MLP neurons of a small language model. Each row is named by its layer, matrix (down: output weights) and neuron, and shows model dimensions 0-159. Each number is 500 + 40 x the weight over its row's rms, rounded and kept within 0 to 999. Numbers have three digits each.
Before each neuron's rows, "fires before" lists the tokens most often just after its 100 highest values on Wikipedia text that the model never trained on.

fires before: "0", "ak", " B", " second", "iginal"
L9.down899:540458523530589446457558472512509477504488494563549465507546419524522549485463447522466473454437516519529465470526522499389476486510533528491468603511457461576491521471540531487469502513421488503512488450460486478438554591469484474499503495550480419410528516539589560510577512498461477492463480471505487572423441482537470460453435559467468510503492481506560507491516507475584468525541575507432569501472491469546477506524466462530533521542514568469490483465502512485533504509523482

fires before: "9", "1", "2"
L8.down939:511524489538519540514450505498531533482456582637519571533481523597466565499470480519517462468490498517506453571474504538504475533424507497449518526502477462515517480457544410480467526533533535531417491537487508508497573504576512548529434449483492530478468496522538529497510496472482441447554476502591470424441448455516490478492439404551425541551467458520561475532487487461457492526516501452489499439472501508509482514475497505541552447505492503530523545546549470499471468478613536

fires before: " "
L8.down766:530572512529468436536456480440529491451510507546455485466534487498501518502498513450468535469526546502494528510565555589490495474601467479472524446517522470496502463502558536491500484503531526471481421446530487501382477509510457527506516499575476508514441493455492495453434462449494617441534472441483567502536567521554543563521425568543497527503500448487475529460514493481478556499520492411499533460569539447512496520506569442499562550537456553462477512468444477509439543554519501

fires before: "2", "0"
L9.down39:488520475513603479495485549527469471472477569471460464514564550507539463455509488446480501488569476414457491519467435478557535533475444517544587510459468531588431587549535497487473501474493491548545480467520492475472531469525443531489471442576548476524518459464520522467442594493452453480514502467546500464503490529488540466524492480507572487534489536479541508468515418509520537536428432454491380506571503526542503524526498459521487434570501453492501533462525480515453582518522502

fires before: " ", " DF", " MF", " IS", " USA", " FW"
L4.down526:518554576488462517448568478486499545535509493547564521462488484501523484465495501511417541479447465486459501551523461573496506432580539505533580516460434567558380453557543480501504463509487432542509423480496487481516478549485538495475513568487571518459490506556498560552444541493460499453506506515471575572487453527488500546458510476473525466540411504572483515513493479438455485475502504485504528484548448424427518492518474507505461429501465579512461507469465483496474512547573520

fires before: " the", "m"
L9.down102:546525464508468444515527461539457389544477454526482514531481504568508553477490455564493482530511515497483485528486560504431430445543455407481488524514453528513510529559481519449475444482560458542512482501578500492497458487528465576529513537503483520523460452490471535466501476476564448394493534452539517534467579452481495612513543514516438531478478577475537477539473559448546438509539431508561518446466496474460528494431471502462518534504475500512437533516505553512457506536576458

fires before: "1", "2", "0"
L9.down27:531479487565493558440533557507471452554484526496498485529424462542436437476507480522564484491426516475461502473531535444448542563500525498506468527487509447486536483473460481480428446498485495426497513513448465463479531528574469521577467547494500530546498597451475463547544499541474510455524467495511513568497550547473586453546452509500520519516510499512511435564540466407481475576523513453482471503534397503545473520559497513477450493497526467482409464506410543543556525528564483

fires before: " ", " in", " the", " on"
L8.down914:518515456480546515485511486461496432512498538513518402506536507453433528520558499554442448532583500493489504517548518457512506415481513498554544573474454485540459508447523429523566514505570528498451513463586548483485480535508489498426467456554499556457530514508528449577491481463498470532604480478426499490466410547545482464476501525544464556516536465444526557550490447467492509487461479472513475550459458490465549532589474539485507554420543534544494497541444443498507465500552509

fires before: "-", "1"
L8.down136:559451532475544574525539477485484464441500489487459447432514579457547476517525459457594434558462531482497485475530573447567444464469489527477527457514455522460470523496440485503528511455453553500539480526509524487463455472499444522535522477469495515437451491531521425532526464509568557521523503430478482561542528476419523506496445525455498543522540503535504506436524572526576476557515496492523439510524501548425548526507488512432414527537497509550562444541530472502513578535478423

fires before: "0", "1", " |", "2", "5", "3"
L4.down87:580518523454520448438450470514496334446573544511507477513501487521450464504484516456462445455500485502552509504551540519476474579533490500506474498492527537600479487561482512479495508448439506508571542470470422571503485490463603433529519433490506513511540539531445488479450528542522443490521515512490586522532439485488531496523460551503539536502495471458508441494509517434507495532552489510603504509548501450513530524515545452453523495469458475535450499518497498532491407470442524

fires before: " ", " the", " a"
L8.down190:476463465559553576615495530513481523476466524404530503427519545527575526504523443563508534503500531506478515530552533464488507507432568487508520456496499509475533484414481527477592501548408513503512438460488468550532432456507510499537542474429496481491456470502542401442474518481528516523489463502526498449529615489568520522526420514551503489512492451465486475461505460550492513488506467489454438563466492484530561497540477524417526489454499540435553489531534530494545532498453501

fires before: "0", "'s"
L9.down475:508559495508477564595537438494498438494558503459440436476519512538527479524504490570483465515517472520454499514526511458512570503462454478552482400486484505486530494527503485499439533535515546506555541567500430488436432509537499565576489456479521467465474571486452525452474386540565496460509508487504470532481416514518557535575628466503506481516491531474489476524515534513466494474551556459498509516520542480456491472499458428395541495456498501459468545529499517461532525509434478

fires before: "0", "2", "1"
L9.down525:468475505507483559488534561444467560509522514497511520492513478567500497478530513450552507564449498475491444452491523485557519442461487462549432487501498492453494522411539545497472555416492526490489520460462525479518544489566501533504493486470488503571547510549499523505542589515472473485488563457518454548498402510499469518468510574462516467567436559470498381509440462533506422528439528504544453460514523573542449486438406475556498507475534518572562445536458490501520443487545506

fires before: " ", " the", " Swing"
L9.down500:509478565465517511632564471456488541484437533426535505460476519513535504500463520418512435427523505481517501549526471522481488529480536413450445495444490497498477458489463521510493540546448472617546522533474492472476458428528495569444507535541474520502518523536570464427548435510513451499544551460438489479538436554522479533455497398528483525452508537493511544514546519639556496496465464544513510514520445529508541486446504523469512469487500482471458501500488536493478512503495549

fires before: ",", "9", "7", "4", "8", "1"
L8.down152:489459520499494517559474453630481560493526418551508444528509434496568547491532490474533501468478519458452398548507496507558525481550521460477497445414463510528478504506460471513503503485528510484511619497498531542512468408468483490499466494523472487539444498524456498531453544541461495520531501443549502434522527562554508444409491545478512506500493544537531476460528469529512460530468481504549501409465504521535504524509534595596441447551460458499512489443515510585507522465471492

fires before: " -", "2", "1", " Q", " L"
L8.down938:457493525527440544519536569547518530465453489488501441421457483444497471512519552421473472435476533486493496491482533455493505496440519483470468551430480499511438496539514541527475517400517549499501603533457441549494581562529488517521523469561504416489507500539435488509477517512535452423527441510544514491539456469507583512582503534544572564432480524484539494474463516507543490496462502542453483477502482586539573496538437571514539532473492450548503485443510520457438451492523503

fires before: "|", "===", "-", "=", " |", "=="
L9.down576:497513525427509428460508461500511511560464525434513445521536458513453500519516523481458421527422552411523504529487501508543497445454484542499493471465495473461562493508467466559440557508530493543517520458542503517428437531492479582416545475469515503537519507529525466543518495526529573446487511514471514441473474519519533473491496541579532475523538505519435558453568520475488509488422477494560467530466454569529470516422540463535445573431551551479549554495500466506501601480553558